Part of a small language model's weights.
Size: width 384, 4 heads of 128, vocabulary 8192.
Architecture: no biases in attention or MLP, untied embeddings.
Training: a variant of Adam for these matrices, 847M tokens, 2818 steps.
MLP neurons of a small language model. Each row is named by its layer, matrix (up: input weights; down: output weights) and neuron, and shows model dimensions 80-207. Each number is 500 + 25 x the weight over its row's rms, rounded and kept within 0 to 999. Numbers have three digits each.
After each neuron's rows, "fires on" lists the tokens most often at its 100 highest values on Wikipedia text that the model never trained on.

L3.up299:498508498506453517461536492494518505493498536507528546522474523569521496551541484497516500505564477533512545504505513500457501502496514517511494525475521441491482547477481470490476489517522490481499540498439540516526498486505509528525521508465497457502522502442482494479469512490472525507491513454508503495488493527512517491507479563516503504471560478490485496489543504494514468476494
L3.down299:482501464499503509504515512506472498544470503470526536534476512514481460509519502540494495564486527467467476457508488495470478489501495497477502493476473513485506488577478512493519505483494517494518483513477495507463514518474514502514488536478514529465514545455461492510519550493487460507526511495481491479507483441487490531511485492508479485541499502523512518506483512555478516488497
fires on: " | ", "ard"

L3.up715:469496491470501519494508531475459502493527453483536498520516514511537549487509503501528450489470528487490524469485507532455490529496465483554500508493489546492479492469533486483455494507506503529520489454489528518534505499495413543513500473513444492505502547491512511479521504494487516527499497467492489545500511501505551468501511503531497451493485471486577539515530543515522474508519
L3.down715:452482482532493498471497514512481506533486474473498487519503497492489515478523448462515457525490508492493504507463535507517497496461455499529516495448506533517475511468515530510514516484580491487500499459489545524511491476487514530514502524521488515543545543487499499502502492508461462505513502493505498511539517497525501516524504498489479524506540468488492531499513483513514429555493
fires on: " –", " Br", ":", " br", "):", " - "

L2.up330:506461457506551543452528496491432484466553527501464465487554514542454510476517505449517522473491529491524541535469500516505501500493484503520496523552520513465470476491476478473539500499513512494482514488518473525512518466438499497542471469512519511514511482506453487519534509540527494525489493495492482490492519483491489487503481509507475450443543484518481471511509536521505494445533
L2.down330:511508502465507529485535506499450512474494499480521467487480512512511503486479510532487504483473486464517472485519520470494545505508497450485482490468500476503509478503496527508465515477507481549557531512479481549519537478498478524557545507451544506518512529524538511481465502486521504549491465484521524533518500490480469504505495537494529473479500472529513515499515473483461489476506
fires on: " Y", " Mo", " | Y", "Y", " O", " Man"

L6.up212:543537483479475506458465484490487487492506514510506508494522531500499518475501454512526532505479503524517516474567540467530498464483523492487472503550483538500538529503476495515471492499477454485513501506519500500538483528480468548465493483482451512497457549486421547523503501518522495543517461475505485491483481518531520447525505471518512517514547494517502529473530512481480442537471
L6.down212:485499497491479484512512570533506488518461493518442510528413537500500529490504471454470494494531501513483485513471536503497484495493484509515519526483495477504487500506519512498487538453476517483488484523514478521438516495516512478518474502462488493502570528503523530477448472507522545466519518487524473545547532476470526512511493507499512475486458507508504491493500492487484549475476
fires on: "ing", "s", "et", "n", "ap", "up"

L6.up524:529519498492445475479507484466472511488503553524491483508508482477462487542469500498466477462503563479490538505450535517501492496570508472511505519491493484496517449516516489484516488535489485462484491499511526481501535507510524510504479535486532467537508520531553477540532477509514466492520511478511467500479553505483533546508514493481485491515521516508500519552523524469518487571546
L6.down524:493494514471506474500526534499505497469439483504486524498501478508526480485501496513467447454521482481503484467496514497516541470592486503492472521474498457492524453526519451481495521512545522469530515462492526527479535505484467530520518522479500460491467489470494493499496527523491484467534524496463544508530538536491523499565517526473483517485491466541491488464486499513513513480490
fires on: "al", "ar", " of", ",", " K", " next"

L2.up880:499506475523498508533505480497505476502539471508473508520495531460504530563520504514512555461517492483495488514514499551496525522501531522507497518483482498493495503494492493471505466464488525504452492483524485520506489441546511515489514467531521493539505486489522489465495519484513456482474486480502480522508553484474513491519450510486470508501479475490525488517498567513541525545469
L2.down880:515447515522514477503524458496494531522528460491499445502530479477497482542511529524474477510488517520476540517527510493480551452535475457477545500516489492492480476541505525471471490522482478495501500519523493445510493470481504465453493491522507502471505498538471520463509459496469514527514515487456540504511517479549486493482514474471490549501476525489497541483447491515521493510489
fires on: " and", "al", " &", "ic", "ics"

L3.up427:492498484470462482489493493517524496522482518496527561490468547476531551492534498507508474465503486541536474498482512509509528519480488544504524515518477515506569530510457497491476481469505502474476456457545516505498513487485502477502503494477486510464506535528483512488503497502509497496516517496495452461509511520511504505515472456521528472418502486520500537515515502518492472489499
L3.down427:452517527499472495514479474531512488454510527483502510504532500501455491460505499483512448472489477506515491523533553455499514447468470505498500529502479513544528508521452496453522496532526475495510495520504503494480479564495476477497515495532491491485483506497479497501520478543515520522456483520500521515540479487507497431472548473532488517511478507483468480509514495506498487499467
fires on: "o", "us", "oc", "ond", "od", "ach"

L6.up1051:572521508501478498515482506494537496511503490519518525573513525561504548496508547479488518476520463514532507475528513527514482517486500529506514545496460466535494523461492461502479490444490472471524510482411530537501526479524493539509515495497505514492491483499518499500479482522505469507428490521525502495506519500486546490530517549505536476544495531490510488507537510544531494510559
L6.down1051:535499505527534464488508468471488528553456434496507449487496513504478483501494545531508512490495488518524507453495496508502495518495465473505487492516509501501497499516472509510503521497505545491463511514519505564514513528488519472494521518505507493524540522492512552509498508503532484500485548527489467513459527498474450552511533522505500529512499464506511519510550527502487566559479
fires on: " K", "B", "M", "P", " | K"

L3.up376:471541511484491527476454507479522506470519496501433531470515530472523488532481481475466544495451476524562500504505488520501529469483505518493469486505498503485464558459482513473492510472494544493513499501495507463489451498459482499471516502499493535526467515465527520519450502483489462515494445506489497483440484475507519494507485549477478487553490508470513529502509517457472479529560
L3.down376:519515482459471536502509526514461487483490475485497487507483519486466525498496512536535518478486480511538460490513525511501488507451524478465524510495496534508514476529507475510552551489468490472526554504517480458483464469534493460521479478485529484501484457540499511534538501465482478416520510524496537483503504500512524504511491514480507491489485520480464510510542491525502510470513
fires on: "2", "3", "5", "8", "1", "300"

L2.up673:510486512445460461505489481503509500464543458503500485496509520489490525530491498511495536473502509492521514479492458500515515470531516488505478499501470518468530472477485487513517471492552492484558517493519511540562501464544486552523480484504512516476470529506502525471484470454523482451510460510529524484495539473436509521510510487518453512504479487504504512489496506501538514489514
L2.down673:486483518497523529481541462493514507494484525456472494472531536503476488541514518494443504510472528559466498492547534467479544460505513529482484474499505482493440492564511474509481471482466480478506524509510514492520499480470489483496472511515516466463498501499530514491509498551489501514480518513486550479508506513543488448538541481512496528484483501485487486522481542492524501477477
fires on: "ed", " &", " and", "ical", " Rail", "eam"

L2.up843:484539481462505447511482502467474497483497482469477477504507490508496526489484463496516516515519491497466493507459524468481482502522459496527529540499478517461530473473482480495477499462528544561494482503492507561484510463463520503483519508505474470497477481517552538453499532496531490478502475457523503473505531529557523489511488502506500471489480483472480524510509509508463536548496
L2.down843:528521547494491522492550574532442531519524524455529519507480466469514503478503516519554487493502501508480516520518487481534489505501499480514484504490496498539513463461509492484519459527463496528495520515546555503457548473524521480510497473497502519492531488522479493502480455480452503539559482515491484521455501509524506497508481497517555501450514427458541474521506503485499495493518
fires on: "er", " by", "ed by", "ency", " by the", "ge"

L3.up63:449551487495511520519478503493513500491502491507518520534511524484500489507535479486485548486542509523510508542500476492512504513484510523499514478514490464521483562484471496497514474471502482497522487500437477468543526509481484488486462505461540535481467514476535488482444509525469468531485442504455501500488526510443521502489503460542494494521502470493514502527507468512486498505558
L3.down63:520527498479463551502501526508457496483503465500513433516526495509466483484536509516510502505482479510561454496532457491532514443478482483516517510484482561521508511511523512515497612461533495461517532508513502529529503485556509485475490491519466528525549493510490475508494478499482498455493516493494533504505525481500514520553515536456490479483490516477469517466488521516478499520442
fires on: "2", "3", "300", "5", "WE", "25"

L3.up724:526492500527485527510501509513493509488508499519435507511496547521533495452534460503519538464544502524523525501524483456502501474474491528560481525523501526501513532471464474469471507468547501479540523516500540508512467504499467530465499497464534501482473509446549543506480496506527490484474491480500505470510491501476536511517541547503524477535514509501484503504513499476481487486539
L3.down724:491523496508481481471526511479507492506518517439520479493509493497464465547526460512476527536510505494496491516493492472486508510538515471445505487483533493467536495520528517506458535575472528514496493502512475522497486482481493530494506501516471462511492541530469490452510459511484492500512547477485458513502487515517492540495446446533518498504525466505458486537457505468518469531471
fires on: "T", "P", "k", "M", "ah"

L3.up1208:510538472496486516488500544487476479486488486495490504536526552514499458516501516490468520522511488490488495484504468520469498542497527489521497495498486558504499496559519496483497499488557487496481462503501533485496523502555476580479462503472483515540529526485503533488554534546513542489520501503488454499556489462502511505502527498459502493516540541565542502496505515519506497523461
L3.down1208:449467409465474462508492509518498492509464487492492468471498502464492541490521577524509486474489503530467520513496482521479516502502473528516471497506489568514466496461510500525432512481539505536557515493476554531497509498502505464474487552541489449510512512471512503518495512469503488536521459498474490457462496487570504497476475489489538495460476452504501498525477496496495504540513
fires on: " v", "ace", "V", "are", "ve"

L3.up1309:484538464448445531510475517476478540459475506496518547469486510521522465513459501487527507497529507510511529528497487520467506541530504537489500498484486491487497504535494484479456465508541521493496518494512515545506462501507430486565518518432479503529489518479486529502472509518496493513551475504446501483488530538473526503528507526513539483492517498504479506533516563524491476439492
L3.down1309:485491469477528483519496489487498448473542493505477484488506512542501475516499530496465521533495491468496517469477524493473527481485470527466473480465525475526539530519532520525485480512469501517512449528515510469427510485519525499458510468477454491493478492524489511522503515539466505510528550523471552497541474511498500508549517496509496521489497494485511515525523510504533540538529
fires on: " has", " | ", " also", "20", " has also", "23"

L6.up870:542538468488469518464508521513463491500511517507475496517512503492511555484509441502529562476531463481490545497520524512473487535555514509524531520508439497501511516504512497535469505480524472492472485526529498523512509486553511497468509542472475496477505489505510502487475490484517505465484435479526474498470567520466531482534480504523498548521547526501472499528482515535489516535513
L6.down870:548545512466487463469460514509485521508492451502501514522551501492500513533481544497512462468495514495516476524517504491526481500497495491543506467469526514492499444502458495468463491513517492529529499506499503420480506515482450503513512492497541504506474482499493495542489511506516488493494535488482530527515487536506552459524534476474498499528540509483479473510501501511559508474487
fires on: ",", "ar", " were", "s | ", "s,", " was"

L2.up666:516535513497459494475494550482518476495510461515496506541521514548493504478470511509499467498555482552519530470518501526535528445522489505488490482513523479468578517484490464498493480493511486510467489503486542441492486512501465502440550467462539539506500479459457523503492519491495501489498488532498495462503524482501522519465494548483497498528483509518479471481521544499493512481508
L2.down666:491493493494517525458458490526453482490482485528482485506471519533528521496497519511456515518538502529497527438494486540545503521537468523490454455469513478468511521522526517531477589490523483453472514455521528523515505503532476508480517485504522443538464495491483501521525481492476501517490496500500531492486553450505454544496497459459469490501492510459496537472530500491474549505503
fires on: " K", " | K", ": K", "-K", ", K", "- K"

L3.up328:462520498489543462485498527499469500469528508483495517469489519527512496451504498489481515524491451509495471485523516469506512515467461514521494468541493527510523481530522475514500469532515467547546556474521444518532521496559501501490535467492469485481510508524499507468479522493513503496491522475455454494518543537518523499523475527497490517491468529487500471482523520480518498496469
L3.down328:509473499483515571515525516525505505516543499482478493504478479527465475460545509524500504538520475516484488496503475506510480484515503515495550496504545483506440506517486528523495547501486433507467499512479497494495504501509497454493482514482470516514513517498531496450507492485530476535509481492493497505502516447446479483499502501501545480506507552497484503478472541556481499496511
fires on: " p", "p", "d", "r", "-p"

L2.up17:544477527455508491502505465415521543490511506470485470474508509531496558555491499486505506531524488557466472503493513543506516530516489457522513523486487460465515504498507466522479471474556523490497542499509519507501468496527552535476522482469505481500499471548494544441490497508524502498499531482518443499551554553492511531487492492493503464469483508549510515486504488501501509496522
L2.down17:501509526418490547499516523465492516510535507419568541470490573498511463509524488546457491531472516499498479478504508511518491462462528473519486513534498519488477533510466502515537509490490498496501446518536494505487500547461532522474457522491507490522503513498507487527467526520485520513479507520489493479507513474555478509504490461510475500472505510507511488494473496534475482469474
fires on: " | ", "."

L3.up475:515507461530477517485534497491501448492526501537519506496495491469496536465465487481552498511521515492511548530495526524513511473506511516496481504513464541480507526527449506451509486498518489484501497462483508507518497483492499492469515483493510495503466465460539518503502491538495461509520513507489486537512509498493503516521474482540476468488504556542505466494503539498486473480528
L3.down475:502507468466523545514504481483503547483507538481477506515479512503498501507503521488496550488466546542484521497465464520490519531494486526502496492558498458543506470522515468513467442455469534528494527515518524500510472546495503475454511485517521475444511520536547510548463499501504496490458514489506479488478513492500493495524523521496518507473506516506516494540459534514486509490518
fires on: ".", "r."

L6.up1396:521492467500525515469480489477504500499457497477479500534482519501508529493499508478534510478471480492459529507490526508483517498529531513518486537541488534464506476526483478564527470512481519506511518485525456499521542505431515507488504513501481479479471484447489512505471522519470426501501492507497495524469534492483518541531460540511496518526474498547490474492483534539516517516522
L6.down1396:471492491517482486514529459536480493528494532474517474465510401498469499524529516508478506477533510494556521493510531479526537526504516459484502490457535501477501506496489491528500472507470495541501540498501525471547489456524495491529482505520482489515518513498523500505480534502470523535458486524542528475503523530489445477503568533480509522514504483509524533519459502477467469507481
fires on: " n", "l", "ri", "r", "e", "."

L2.up1036:501518462504489518499474497494484460464448536521460498471584528480504535522456517521530489513529516491481496480479504489506509527496528484502495490515486501523458496545469504528492512474527492509513503464500521486499494502473496509485464499502489539533452553460494499469565501507511461531493495516512463531531471531517528457500503486483440497511490510516509506487484516512513445525519
L2.down1036:497506467531483525499497512528491503493432513537494487469472515499518534514524540514486452510519493443525501522527486474517487498502517470508492521502495524488486488487502524483473555520546519512465499489526479500485509514514488471485515496491474494488494550495528468496528516488518491491520513485508522495500502489494484448515529505432477506447507532508516527473502466503519467517509
fires on: " v", " van", "V", "- V", " (V", ", V"

L2.up947:533498540462502502491484496524487479511494484507497476511491500505516523510488505492480505501518491513493491481495532461450486525547487481467520543520484505477481489477507469538499467505519553486471497477496448481480524519557491500465501520533506456486508498518581535482484540526503488492509500461519478471485536504504523498537507487536541495541480493505490509508516513517461484521498
L2.down947:491536495510499520483494497498472498477508485467514535445453502549476492436498513506548566478485497517473518518493537477513535474532502445539516488486505455496506490514510498501506486532499509475456488492512464490522506501490496522547484478524543525519504493514461471452502465461496505499480504514500529507505447486497535478500473478470469508507495519515476464523499518502518489532479
fires on: "|  |", " by", "er", " won", " Jan"

L6.up1125:527499447498502476498504484516475485477493524494528518538467542525498485498492517554518535483519503517507482495499466495523526482531513504504497515506510513512497498500514489507471483532483509489516476475479469516527439527499519484504527544522469525511505540498475493472487549528482499481499528517493409501512548540474490559485491457503508511510493501514487497509503535511541517463521
L6.down1125:536546498474492506517494516516540502534469545487494501454472470520481508436469497512467466483497470508493513543490518490493524492477473504490474460462480533503501521486453512497491523470484499500461496454457474506500528487523459522463508514533525479506517512482543501483481486474475494489491508481520535476535466510476531507513490493517514483500519443487463502493519477484471526505478
fires on: " (", "i (", ": ", " ", "\n\n"

L3.up736:515528472454481527449501475527508555516474516533536530529471481516496519429475470482515507463521469508467553481519510547484465496527515497508515501463544524524497520486531483471476482493523523543538544496473502500494479476519470515522510491485520515513471490503488529456508515528517476501506508527472506490471465487506485494487506534472487468505524456520517520488506522486528471470496
L3.down736:472507480485476479515502510509530499482526456485482495484510503510511486503526530489466478511446489494501540470543508466480513500531505473472457467447508504510501482533480485508466580501472514508508488507514531502483504510485497519472486510487472522497480506516513518516484533483451516514524528511447513535487508499503518516539539480500490484502461499511517537480515478563483591491483
fires on: " | ", " |", " | March ", "B"

L3.up1357:538482515494481498467520458482513490449480510503519502565512487510515525507501492506501485496490461465480504498494492511487509500518526460489520529521533485461521467505492499531455478510523533500477530471508521505514480499522510531507526423478468485528506527534494543497516504428521480528501494511531490499421508550519489482496505521517531506498497481533470482522540531538571508481537
L3.down1357:484521465505541475476466484529467500504516547488528491500469470447477470524484447527477542541508502498500481507532505460490492482510493513503457493534539518496505529505503561492529498490505489514518471559539533486518529483526499491546487502461496491506469445497523499498525505504502504514506489487480512493541481493507485522494482497493505493549477547497544481495468446476480529482436
fires on: " friend", ", ", " short", " out", "off", "-off"

L2.up265:517505516504503493505477521504441466515522502543531514466507500530470499474497484506492502496511511484526503513560464530499480483522523497545537507517525529485524471457484482497516506509531536521533479533485487485524499477495500512550466501523449506472467497487470528466463486447466514490505520472522520512480477548508471506471468529470466474474486519518500547510545507526533505502488
L2.down265:529482509501460502502513500505534443509517511514504537486484482526485443522530511532475503475494500509470530542529522503486482477510508476479499567495504520477511479508481529505512518476488493504520501516477483475517474507508518508486510464498480487516511486512513525516493486504515513494520502508530524502516486534536459461549494464493475537540469457477545520508474450489510460509475
fires on: " A", " | H", " Ph", ": H", " Ar", " F"

L6.up1011:509504538514465521493483487476511468503466478492484538530514514502485530499497521470521509492515502507454490504497514552501450497511539529526529505480483491487538488491525519505506471501530451511462490471472462496558491501527501508515487495497496534544505501496550473508470497494471509473486491537511485517433491497485554483511456488452538521494500492484509518487534511517495517547476
L6.down1011:516526499496486459506490483544502494499475507490524551513501533528515524485512510531498439462530514465486491525450498482482529515535495472481498431431502533475494513459496497519491542497499479505499487525495505503489492529510488489544518525523475498477512541479487537477478425533480499524509533506485550491504492485527518497536488507511494508454523492494477505477549501476516520511510
fires on: " by", ",", "s,", " and"

L2.up32:524481492473501523515478486495411496471490477558494485462478525504453492499483531529495522467506541492501493507514506510520475485531499528504516526493477476476517483531488470447532499541479528515523501525533493483516521488518492496543515450499483504509494510518487518459523526479538510537517488497505453496494464517512501508550483514447501503502483499507507493491499522502550510478482
L2.down32:525544473536487441520487519507521512543503504546514498479463528488500464507500540515507525461553464457444525506526499507514480518492502509545491521473514511504501508463486523473529548513537510489513507508514503530474494477516500520528525489493509513498390489494490459473486448493525531510485483517451536487504538550496479508526543519459480453518512507452480541518509493497512512493535
fires on: " H", " | H", ", H", ": H", "| H", " of H"

L3.up1380:487527483528492521475522512502467492501495444541476499514525494538496469513458466529499518513504494517482522513525490495536517521496496466541507500499540467476479502492495500489520498509504467500558493467475499541501501498509496549519485528463533498471487485487508499509523534521525492492519460491499483505502511500544522490461498525476482455518517468500539540448529510496511488480518
L3.down1380:490530482514476474516491486482516493592495517505506474510505472495525496511456531482527516514515483501493492503496529474545493485489463493487543522519491513553508491496483496513499535507489443494544519521479448509532514492502500494493538495466481485506531482506512476514497525548494526540457486512523501522495521487521507477515478519467534539506468519508483538480496508526508503520492
fires on: " Sc", " sc", "U", "ess", "sc", " (P"

L2.up268:495506472491511504492485511496481480481544476515512490490492539539478477533501497477491475520508539530494527507557529481524511493501523503512501507501483497496512475514487495493450479507495484519557524495478495501510527588494481538497482497540449519484499472457536514498490463555454512489506480498507525506537494466544512528532431534482479503482507490477475521474504542517521492484460
L2.down268:510482476488530479555529460493481482505512484527502469450480490477519480504516520485500504497500500500496505502512517437548496511477494513506507507465521484489468543521487531535474557516497481503524500530512498505535553468501457475467505512512517499494500434464556521507510497543473519511454464536522504448545522506513523440504457466530557525479476488454514535444496510508501525464457
fires on: " Sc", " sc", "sc", "Sc", " \"C"

L2.up869:501468486502494476507470447487510485505518500471500530511518497499497531547498484476508477452550498546499535510501498501509464523508510520514502504492469479501548499456504491511508485439508519514502521468489550512490506498521529513507502479521480483495502514509492535494495508448472490516465528531545497490446504542466544493508519515548517478476571509541513487480512509552490475512517
L2.down869:502519479463479461529493491487502524523484501487498490476507552523461490498475526497456521532477481505517467507539479459512477469495469496515457522519471544503490467536505522502474536475517503507523512536530477509558502524530473493475535502531500490514522505565506456539496455497508510515477487462490471461521488480488512527504503492462501502498481515531509500506459549484481518458474
fires on: "–", ":", ") |", " |  |"

L3.up1397:536485468512453514497541506498495507498461486559503497515528511482510491463489501479513513483521507493506537541503532551509513463540534516499485512515457549508510557521461498497529493470502523494489467503520520504466528471532444477482515507501501494466488528451498491496509504525511469511528481484500465508498532495497532500517484494482468473493480508497490532519496547487500530517525
L3.down1397:491541472503515498528512491489445537503520513514488482525471556498469471495487489495529548497466546513483543504455468516515493518469489517471474500518523482539485486500487518527449491469515502537489507484523499507520487517501524448490517486525552467476502523516509489531475559520515535486514480514490502493488523515464495524501501557487526507501494530491513466506479521513448463476511
fires on: ".", "\"", "ave"

L3.up1101:507517520524511543516473556477512512474511487485482508502568492528494469492523492466481482479479503462488518532497533520500495519513487503580464509480509466503495525481498502501492526463517485504533537491473508522557510534514457505520548557498455504533499515456527494500535464470464478511508472497528509545492493506483535505466502515487519484521493560499461500501526506477535527535502
L3.down1101:495485489510498487527510503480521495512510498453507489520506477494484495510550534519494479487516504513487524506487487515508457466517455489505531496469465519510456541505537527494501469525525462519512523511475532545527476495502513503472491538522497498492482527493504479493516497494534527516527535485518527514518455504529455503488490518505519484506488443496511485521452474494516522563456
fires on: ":", ": ", "s:", "):", ": The"

L2.up1472:455493465525500471495486460514486512440500482460510562486508500530500512485515476500495527483516475510498558528525476506507498477530493503521509518548499494507517544485493474483492503501473502498482500519508526510487511496509491485546449471463504481500505526536445489500484494483511501536507470481484492509458511476517510542488509492537495469522516485478469541500490498500493478512510
L2.down1472:512493505481506499488490485517503489528442485562494488478511522479494520460485520520477504477496490489495481515489551457502523501522464494556525521485476489475516503491470533450486581485508494564524520492520470489493530453502493519515489495470509536498503496499480486539487460522529535508495464524512494526496490472519480478501526500493495470537523503487489554488544452533533504543490
fires on: " S", " | S", "as", "i S", "ish", "u"

L2.up238:496503510480556521471511478504480487447488515523476437505537500493485469537470487507468503524517487528509470535526496510502519525551545534501514496492539487481509485432455483531514496462511510515514460472486515501489525519454514502511499531465473493500516518510527505501518471488483542497504492508532495498515513496513497471531497451468461519521504464498485536493471502561460515511482
L2.down238:486476511441472518507485439538469454493542487510499494470465516523501564475524487494468475514501525523525493445486522530514503492498482474472525516493447528520535551517546475474483524491510473496491536516529491499515484543514463470504533487498502502472476502535492516500543499495493495531504517481512474518510510531516486496544539485491531508466513528497544504536471495488511501529513
fires on: "0", "s and", "ed", "el", "ent", " State"

L6.up307:517493526498445475503478540506493490471537510452482530494477505484481531486520535528472530519511516516500496509479536533561559494513502514505490482542493491489488539504455471495479473478505457526536499510514491494535484563471483490486502465481485483477477526486500513493539480510496504488498487466505508473475474537521533483516508515500489525455517483511504496468534508537543516502493
L6.down307:492486534500492495510547529479498512530523490512477491496497505520539452519503522536496503498488479500491469466526479509508472493438501504477529472480489489485512474521461552537524520481494486484503526452506480521491546484567510483495516498510482456484479483508551523510514530511469508527527496544517520506532509521437461501528466476427529445478473521471488510482495527508484531541500
fires on: "s", "n", "l", "r", "d"

L6.up660:522467491478404514443469449494494482480464485512544530490475540490488461505519465512464486507478439507478529515517482531513542515506486478479505484557488495516490517522512471501479481513521490507471561482505500524498507523449495518521476510525491438478493509490489558475545494493537513518502525483472457538516518550523503545518558526537496488524517486478490481461512519538549466471495
L6.down660:507525510507494505511511511487467482540491474493472505545520487514484493502512492510541481523495490480503504499509505541537534501496491500503485483459511445475491526520478492511502527532459503510503467515457460481522452502554497520531488519501527473495495556504462527485480524492497507531499460497493505466473497519489523480499494484480560501494502554541517506489486490524479497533515
fires on: "s", "'s", ".", "or", " | "

L6.up1267:497504479488515551518499483482454514500494501499533512535577516550462537478511463536536520474504502506498560438537511518475533485506471496551476495471480471479508433513476493469522486460531474510519491486471523549494558531484479538528513531499494503505474509475471484490461517492463503539517488451505508531500509544466491506500497477511527470521494499489535507518504524523518467531483
L6.down1267:532503508451474490482494515501519514517488471476500459478489467456486503499482521499561495497474484497496458506537526502554500534470476479512522501518499539474488494510506509520527429496515505530463509502527508465517476486487477551467529495540480473468505523459489528516565523499499495460548528479539532484473496497525466507477497509468511522528491489500491477486492480503506503508487
fires on: ":", ";", " –", "s:", "\n"

L6.up798:504514483494506423502487503513438464509503487469488519496499494492530469508518515436492505488496521511538471544508507501514495471484485492486497513501510532515491492508499483506497492541543502456502516494488485565478487526534531505478503494519477517498490501501534480462503510513500513501459484519537505557522527460462496511453490461476524506490530517526512533518543499538488503496486
L6.down798:505496485466471512499509545532525505455510497540501473493485533446499505510466506531513523523562505472507511485482494468493505470498502444532481488460485491470501508488527508519492535483539486506490488469519546530483511482472491497493480537502512474497481509462518525526519498517524515468518504520517446505480523484492507499437449510553488552515481468502494513517555476479484460503461
fires on: "at", "it", "et", " mat", "ge", "ord"

L3.up1350:461547489470510457480475476510487506510512492514495496497521525523484541477532457472484549493501519513511515522559538472473530517486512512502446515512497464446540506541508438455448491496519437480515497487529482465510510502520479555508473544514525492488494531474494523436498477514506453520478505508490501475483497493478519479511478477521464476468487501456502490506514513464530484555495
L3.down1350:466503474529536495512462489499502492547508495497475486480474490494461491463462541523481514474510458519520485479496529539482520501458527500522489503517489525506478458516476503504524487509496535478528469541494493494465471479534480505475524530480522454515526503488534542492465492519530487479537493457484526499532555529539505501490504514519519520492504475514473467493503514520527478474496
fires on: "ing", " of", " for", "ant", "or of", "our"

L6.up1456:482495512482501523464548498517501509510536519520458514481474498565458478500521493492491528529521482497495513515511483518476508518515531504504526512475501457478553490523492491471476477528514469475495502459492490524491467502530514522491492461503494530527515506498526508444484483492479455484500440489471472508464503515500508535508517486486531479508526494445494506565501474464476489476513
L6.down1456:531501486501510486481521508507492476509510514457473461507459528472492499479477524512523507485509517508492551489524522488473510499475497550490484481534528532538441478480454503478480539488488507506457492544501477447497464542479474522525478532493474454505512497502518505510500504533549555519482503559516565497488528493456507473520467493502480508483481486505520490497497508541496559515527
fires on: " of", " of a", "s of"

L2.up1518:532516494538485502452472554467484487517505489546485506536527531523516491465494489471517473500495500545519498464492502546537472488519461458470520492521503477468558488482512495496447522498499498491496491488461522515544505496486444491496522494451488551479466521483476502528464544489460511480454490502521495490513507491469506489493557506520489465508493487502458495493532539515523506470503
L2.down1518:509495509510520524482467511492494502540466469505468469508509473498519548506488530467507503520512492515521513498507480497542516528531469494533452500496498457495538524466507526532446631486470507496502509503496521519475505524502515501486477520474489494497516479482490473521463514513503534497467494521518519482505535456487498517477541508455479466505512519489512491488518491469536542486521
fires on: " | K", " k", " K", " of K", "- K", ", K"

L2.up329:499527489505482497517516513535496514501523544503519512472496532522522496461472525489478498482515476489501502502517505492520505475514552520531497487507539441472526495478473480523471484464484524511484498508551522480508496477515483525496529536475499492480437494490502512458465489466566488509514474500521495457504538510501507511494543488512467473486469503495503515514553531539476525519552
L2.down329:505554489513486489491497471524543494469467513495497507534482509487473464492515510468504496528481495494510471524501511514481476492514556471475522466461530536449532505516479515471499562531556477499489486480494477503493470522495486467515512501501483519517524500514518500495529508469453490506507494539473519496486496481495455511476533436511510518506525515513526509476501526549515482502497
fires on: "\n\n", " World", " events", " the ", " mission"

L6.up195:514541493465519537531469478489518524450469483525558493510494480494498509467482514510494530512497506528491473533529526492518516455526537477473479543522480502527535521463540505516470489486501484478504520505462450497486484479534457512480511487465486495517491511471517515502504512493461487505519538510526474505488520528519502521555542532531515500494485547488465535528488494522495485523507
L6.down195:458522473537476495516517469486472488506515505513511483471519457504487440525463523462497505509502495469478481486515476493472472549497498518475504474512443540484507473495500498488482557540527501476449526534506462520493497586528504461526496494495501502493466474490481481502553463500473526470511547523462516536450555502487542504512507482474491501498517509533491501484547517475478516501522
fires on: " F", "er", "ar", "ug", "- Ch", "of"